Weights of a small GPT-style language model, trained from scratch on English Wikipedia: biases.
MLP neurons of a small language model. Each row is named by its layer, matrix (up: input weights) and neuron, and shows model dimensions 272-463. Each number is 500 + 50 x the weight over its row's rms, rounded and kept within 0 to 999. Numbers have three digits each.
Before each neuron's rows, "fires after" lists the tokens most often just before its 100 highest values on Wikipedia text that the model never trained on; "fires on" lists the tokens most often at its 100 highest values on Wikipedia text that the model never trained on.

fires after: "7", "5", "9", "6", "8", "4"
fires on: "0", "4", "2", "1", "5", "9"
L5.up703:370497404507473484520470563520507470528428454558505442551502501476481496449503495430456585514513589468481421527402598541457590607454442461444511506510475505535524515550450574596519514468555508452480605559544483547518465470515560483401549478488545533521531457502468489482507517543488601403560454481510453502460526504530608523355556516499544593542541499490589522482550483593448482548549527485553488599537445480373528463480428414533527556543506482486427533531469527472531499436452538636469522583425580461472497518617518403450428606410574477520494355565498508530631520444523612496

fires after: " |", "-", "====", "\n"
fires on: "\n", "|---|---|---|---", " other"
L6.up1222:590479502490485448507507487497446487568452610556483397589474542532578538485494547493370503535523526520449487513558493456540535474565462555477449476522518527519460401562515378485428506514569482520533515550600526594533481498627506517475523496456499469517526491501537438561531435517408476430517517497434466477485499484412525477424467517445553472537547529501484412489467520585459461498555539489498562471436554497459546496494587453473480561451457467592450512599442481473541528516497610469491491578414485567518584579429481519558495502455502437439516409478490475484478447609461517359

fires after: "\n"
fires on: "\n"
L6.up501:468504485432511561585537542468558437462560442515462414516560522547533470490490465452499446544487559536443403493408551482563450559508497441544514414485558567609587504451459477465453510451401515464474533512450466345552521465487480472502440514496475468410550502561484535461580509477525469473530543561473529472486530479555510547498481511436525506513496412437520576431460586485480448480374481491522486587527540490412495504479470507488440494503427447464499585602492468504512465518576489478523438508460452522543477510512528407446497531547479420441530487677466449442478487463444503418

fires after: " ", "–", " (", "\n"
fires on: "2"
L6.up1600:520497446517452475463538560486526527544480497521448499491461568471564516427528501518537541464523360480579549531538459593484506499546447498504480545502491502503542499481564420521460530457454449373411506572491570441490492477540531507487560493403498557493541462488563454459487508598426512498543580601429534492537554454471561586514518444491488546460435608496487514527379402498482471499419497548551534480548419485517590512467495488517465445375507487603509552545507516505493496525347474424432429540469537551507512486479479505445546536510519469540505545440600496628545490458451517604

fires after: "==", "===", " =="
fires on: "\n", " of"
L5.up1210:477558477525523453478456461544455452463487554537606467536505413498566526514532514482521548478580512551476562551569547445542515413555538496398439561508460465504445422509504502440491425468497539551529536547452504577630476606428507529525408511490500453556506482514508504473464570599420381528492445431514517472466582461445466581488498444455454445548557562606478433509465453534445479405582475479509506544557464471576535565403461468482551620529464454534516465542514467548400535467497466538462394521489519411627532527478456505488480526503569494500497472535510576528473620498578487476

fires after: " |", ";"
fires on: " "
L6.up1060:567521464455483377524460521518538508555517455482536488467466496492505513505555628533508490497476475475538514401468428450547488425488604538474488471489502491488453566490485486466509509598515563538601500447491535356564447521413518471517593530458507518471483488476507567553484432573505533434620507529437455420560593427491552473497521480538420522391650480484537480465493401537475554473603586577478508505451506516561496493651507416398565519522468476517459505523546467477440487528461347536499410512533560521510418548455513479513495433446537480570575482491462520544485544451482566590

fires after: "2", "1"
fires on: "0", "9", " in"
L6.up873:526369579507431409535533511530521581449488406505475504520484479523359605447499493543514514479554552556580582500603499576546494476491435502529400539505508513569488443482625518473505508463525537396513465525512461434486477491563526487429504631387541563544468446553504424477426637550590532540456512414432542465553475495503464490496438520503444532522477509485464470548558372444428471492434447510525464426605558503514544515518550443468540503503522598494588437523531434456474411452436507527499618539476513492470500509519519539423481504496485451468460477467507571495577506544472518490

fires after: "2", "1"
fires on: "0", "9"
L6.up142:479453557446502569517544486524476521410573516537445507512487472533439566492419537521498588465495435549519497562505389505501479582481445500518492439490550404539453558489496576409518594488488473506508510494523495368375454464444565488553501523524485520420537589562475449482462412473526515437487555464432500470473497524411442466579518547440454453480529480463551505584524460431426491549407528526512508366432509507568447493523506519499430461488475453594458412536502554480449467456420546484489443491373476533476456516471528493511469457540447512583431463453506459489522435488409535592

fires after: " ", ",", "–", " in"
fires on: "1", "2", "0", " "
L6.up1426:486455497513562458626533565419570510538460464488496392521522516538571499422477418526557581468394491436622469494564456505505436477511427467495481453563454464437509410558429421368511419450508406484532429535452546383539535451546509539593436504443455540557500499410401479556448428474525433636489453436508465569559624520520583496512502567586410480480441539495433465562526503459472499504549529555489554513529408507565441508578480534537496417491537503500606470518526506486468519540529501550399462527488529538534525545496467445524478536675525589561481570544511571501425489571420503513

fires after: "\n", "|", ":", "==", "===", " California"
fires on: "\n", "|", ".", ":"
L6.up1631:519450538564518478382609585574504461585573552470543447433463478488523620522479497418424438501564542477521446498426550434540466453544539450563507497537528494439504485466507545602445455550480425562462597492635498546466624552543533531585550494525480467519565447489541536520483556448492535512466550505450537399446525474458548457523447509542511525481544538526520506436493572475531409359556429447540442512463450480515521491442513549522496523562424462575493483557492439467510489510557500589539514513499527476532459479437526485481501466449516495534510522536523444446524585588438478456

fires after: ",", "."
fires on: " and", " but", "\n", ",", " with"
L5.up2007:546490493529416501463500468466521513528608535468559560578576430546451472453595476441449424375538516609368513481480475566512496467416591597477564394488482501452652508543488505567495452539478517552647510442383485592532468474485472518475507455395499463593459483424474457586464406503558517571550499543571540518440379517501489452527502465563533589486477520592491439476496544473509513507454473536489549545425533536470506485544491461465417516540530560503458446422440510515532523422454538549502415519530493540528467522535407482572479415454503448527556536574513455492541558485489496531

fires after: " |", "|", "\n"
fires on: "\n", "|---|---|---|---", " Total", "1"
L6.up1595:452409496504454411400524527516524449545467514562607533509411606570591484429486524556503494467516477615483502552458531486526519596533537583552519552522493502485544500535491455521472507529559512637484433477567521554554539531573490461513474497565499556537574508506582484493548428463445509426506493450490482409513514560495522507558544464544489463475446537500519485380422561479519523430406570579544462504475528531576477427461510514549483454464438480503513490522474585466478545509470452539466520456540469511531467545440531517463548472517430456474597540514592507358494452502549503397

fires after: "9", "1"
fires on: "8", "9", "5", "″", "0"
L5.up1281:548494479660391462526497487554500552514575535524467508558464526540575537483491550545477547466600486451477523525439408465494529579487529525512467532508443499500466489484567527494515529543501501510558502460579449456443435435502507507472498482418548509458446561515504427494429451541548458483489477544479491428529453442600583582482484509476461514424453509420526507466552487536467437563531559516518494555548537483536489562538501456489517464559473419601519557531509463504554506462606416465488496566452523553457401550425572502432539575434516471410487478396391439540554520488523500542

fires after: ",", " August", " September", " ", " October", " May"
fires on: " ", "2"
L6.up24:598534522392562530543556414436521488533572497371563531567555476486487590479510491504522486458505530550534495488450543522484549577579529478393501503486499495560495493461517552498475499502474459441536448422416533437578512462571551587526569496450437487568488564523457466542465482526557518564605544345563456518529507421463471563509502462510467546510453530492480451501531432487365568371477446575462476561449537542590554347555486505459531511489537506511382538554425537509540441519471489490484479375523558475527435486507489561512552559514513533422410509479499537508496476446544476496

fires after: "\n"
fires on: "\n"
L6.up74:579465527371511633568531425509527593476532434466505528554537518501488549447528545464532440468463538427417537515540485521418504539517510675474523536533452510569535496472533475486500455476406534482427520385447417454491495527573573517490530528543548509416535490473510519463513522503491520462561540616466539479473432530458563378599568432514520541478381465439413468560462463507547498518495535501516518479473590557517481499560529522483497435450485569506498554523539452450480564576459436433463557467538464457508494549507521524506539539531584512506610455540482529591536476490501526556

fires after: " ", " |", "1"
fires on: " ", " |", "0", "1", "5"
L6.up907:508529486495596524551506568599495498516482621405517565477533540444418556510544543529483512532492576511503480559514574489443486502484527427525458537369546400517457541483414473511431557545407466507596554411490400460525475452477453412553478525515528413532374489443508521529545500630529538499521493431531421488459571465508439426462497514529437477440495490431480452446500536547503417458535538575513477495538504466476497472469507494506513500512454497510482551507530572443472572549497543512522542556512546494469466504518570409504530458481502529495569535500539584503483594535573472570

fires after: "0", "1", ";", "8"
fires on: ";", " |", " ", "9"
L5.up1552:425412555491469510449466465629475551497536447480522487512538508484493541468533458472500423458542533533412504424419556523522515553566469462603452464467449444473532439490466490447503530424435468514551474446488485503547420541436515442421585523457486436513461462455511500547467529561506482488459496464474453457487489473565499512507524450402487488372539525475545403575531487498501494496542578473482496474474508527514495408484475399484491524436480492543387425518520499417554559483535502600483520525509514462525432413528525465483472464558567509508425458527489547418531463436464507523

fires after: "9", "7", " his", "s"
fires on: "7", "9", "8", " first", "6", ","
L5.up1367:566565460529418501454530495508598429553513461408579562526547500459560513433543498480508598429524534553400532593482533398484535500424487454533579506510589499497466496494473491516510547532545549493494496494474520503555483545552638492555452468455369485524374454461582459546497494490454506420542559484472440502489429488464543458648535513464529411498473563418477504533529549506524427505517549524578513463517542529577454538499613425486503542475533480535514410390551504474554494425539535548439405509535488524550572451521569570543557614506524558512452599442501447527524494525477453391

fires after: ",", "7", "8", "6", "9"
fires on: "2", "7", "1", "0", "6", "4"
L5.up1709:528478491516479406514471528440501492547517579438541505525450463506574477424552425482529478417576496470523465560453486536486522473389534429500526407496524466528583399505481527452525492506510488509448574463434448524458530507505548504513470551521431489511449597567449517443567481480420519609452568488516420604488491447523477588444557642533397618529515546542523508530417508514501388529531505473478444560506392507467455498419472567559531497510506461448531491540522519451429471442441487469512516460488509472505567537544503473549487441567483538484470406482548565641408449518513451461

fires after: " ", " September", "1", "-", " d"
fires on: "2", "1", " ", "0", "'"
L5.up1686:451441488397551552491457546451455507538583460411496457551614489532470406533502472517612429521456543517529498449426425548597508524518486521564501499498555493476484372470495555498570466486586429489535529561454445460466476434491456567425525498529505521502468509474499532586399434407564499413553536392513546573536374482534437519590476589548445465481464506535479450517408493453518572497445509439551435554435358537448540496547489530492610434420488578523504511570585489579527466493569521461525425493488477525545470446500454466458471461520557510426532537507539510438455441468514435543

fires after: " ", "8", "5", "7", " early"
fires on: "1", "3", " ", "4", "2", "5"
L5.up502:494543532493507468569532411498492418491460519542464533512621418476439485400533536475549491527498457465464443525530486485474539445501502571424462660529510518552447404548434478590491459577523520522552583513502431593513525521446551451445529510485539546540454511518478476464486452403555534543544647395426488534478536457495509507526491508430452507446506546585470545523529596461509577493453451497417503563501449437470498453510458606501577601436488478559560429510523548568423502484448577499521468448578482543419511477507562418423411497518457540522378513358498532580536438546464578384

fires after: " |", ";", " the"
fires on: " ", "-", " \""
L5.up1626:498477476569508497532555473489481561527453540514569507597456515474460409540470564519507478515567490425521472458553434489471470499530548522477403527469614541498437522570432495488548464499443581465538482514608490560602359520482467487538449526506376482446516392424464543603477446439474596510422512500580490452511519509505486440508457503552484449507508485579518416521519385510518479431462517506471473512545349548525413490507499426483448515482490529472530452522500516592529545595428425501438500589511458477480585488522502597529477489603516499539467534449576517606479521458500525549

fires after: " |"
fires on: "\n", " football", " footballer"
L5.up686:523422570441432419488498472517460559497487542492517487508477527551544519538441543516562591480577504544475423586482400486608515429561501527526502461495506598542498492447549533481571526424432538512444573452489490482498558444507508529465545507472514460453495508477559412517459533447433425503492555422545443415488484516480497512540497440562536522518430473539573556567448552527575492481585549553484515500491470506521620513478463475464423473549466505534398474536446418548493481620537439464588492462555524473571481549531476527564455472594541423522619474513502461543541390481473531405

fires after: " ", ",", " January", " |", " May"
fires on: " ", "1", "2", "0"
L6.up1366:553506569518533461417455509560626506531503499434478503426571465553539518513515529391406476537442503548475458511489540563533479487439511512452499527491538431514565512551497522408498456413453414537494497380500483493489545464480441426586602496544528463500560490460588498533486465517551554480523474512444494570484517462369514515451459487554484598470489512512424521534522504520514451568500516563437514374454532503560464520622511481543503428395448511519506425506535515434473486553502483418527582421509511495541497565449489490469424482476542518454508474492487478497519438541520505516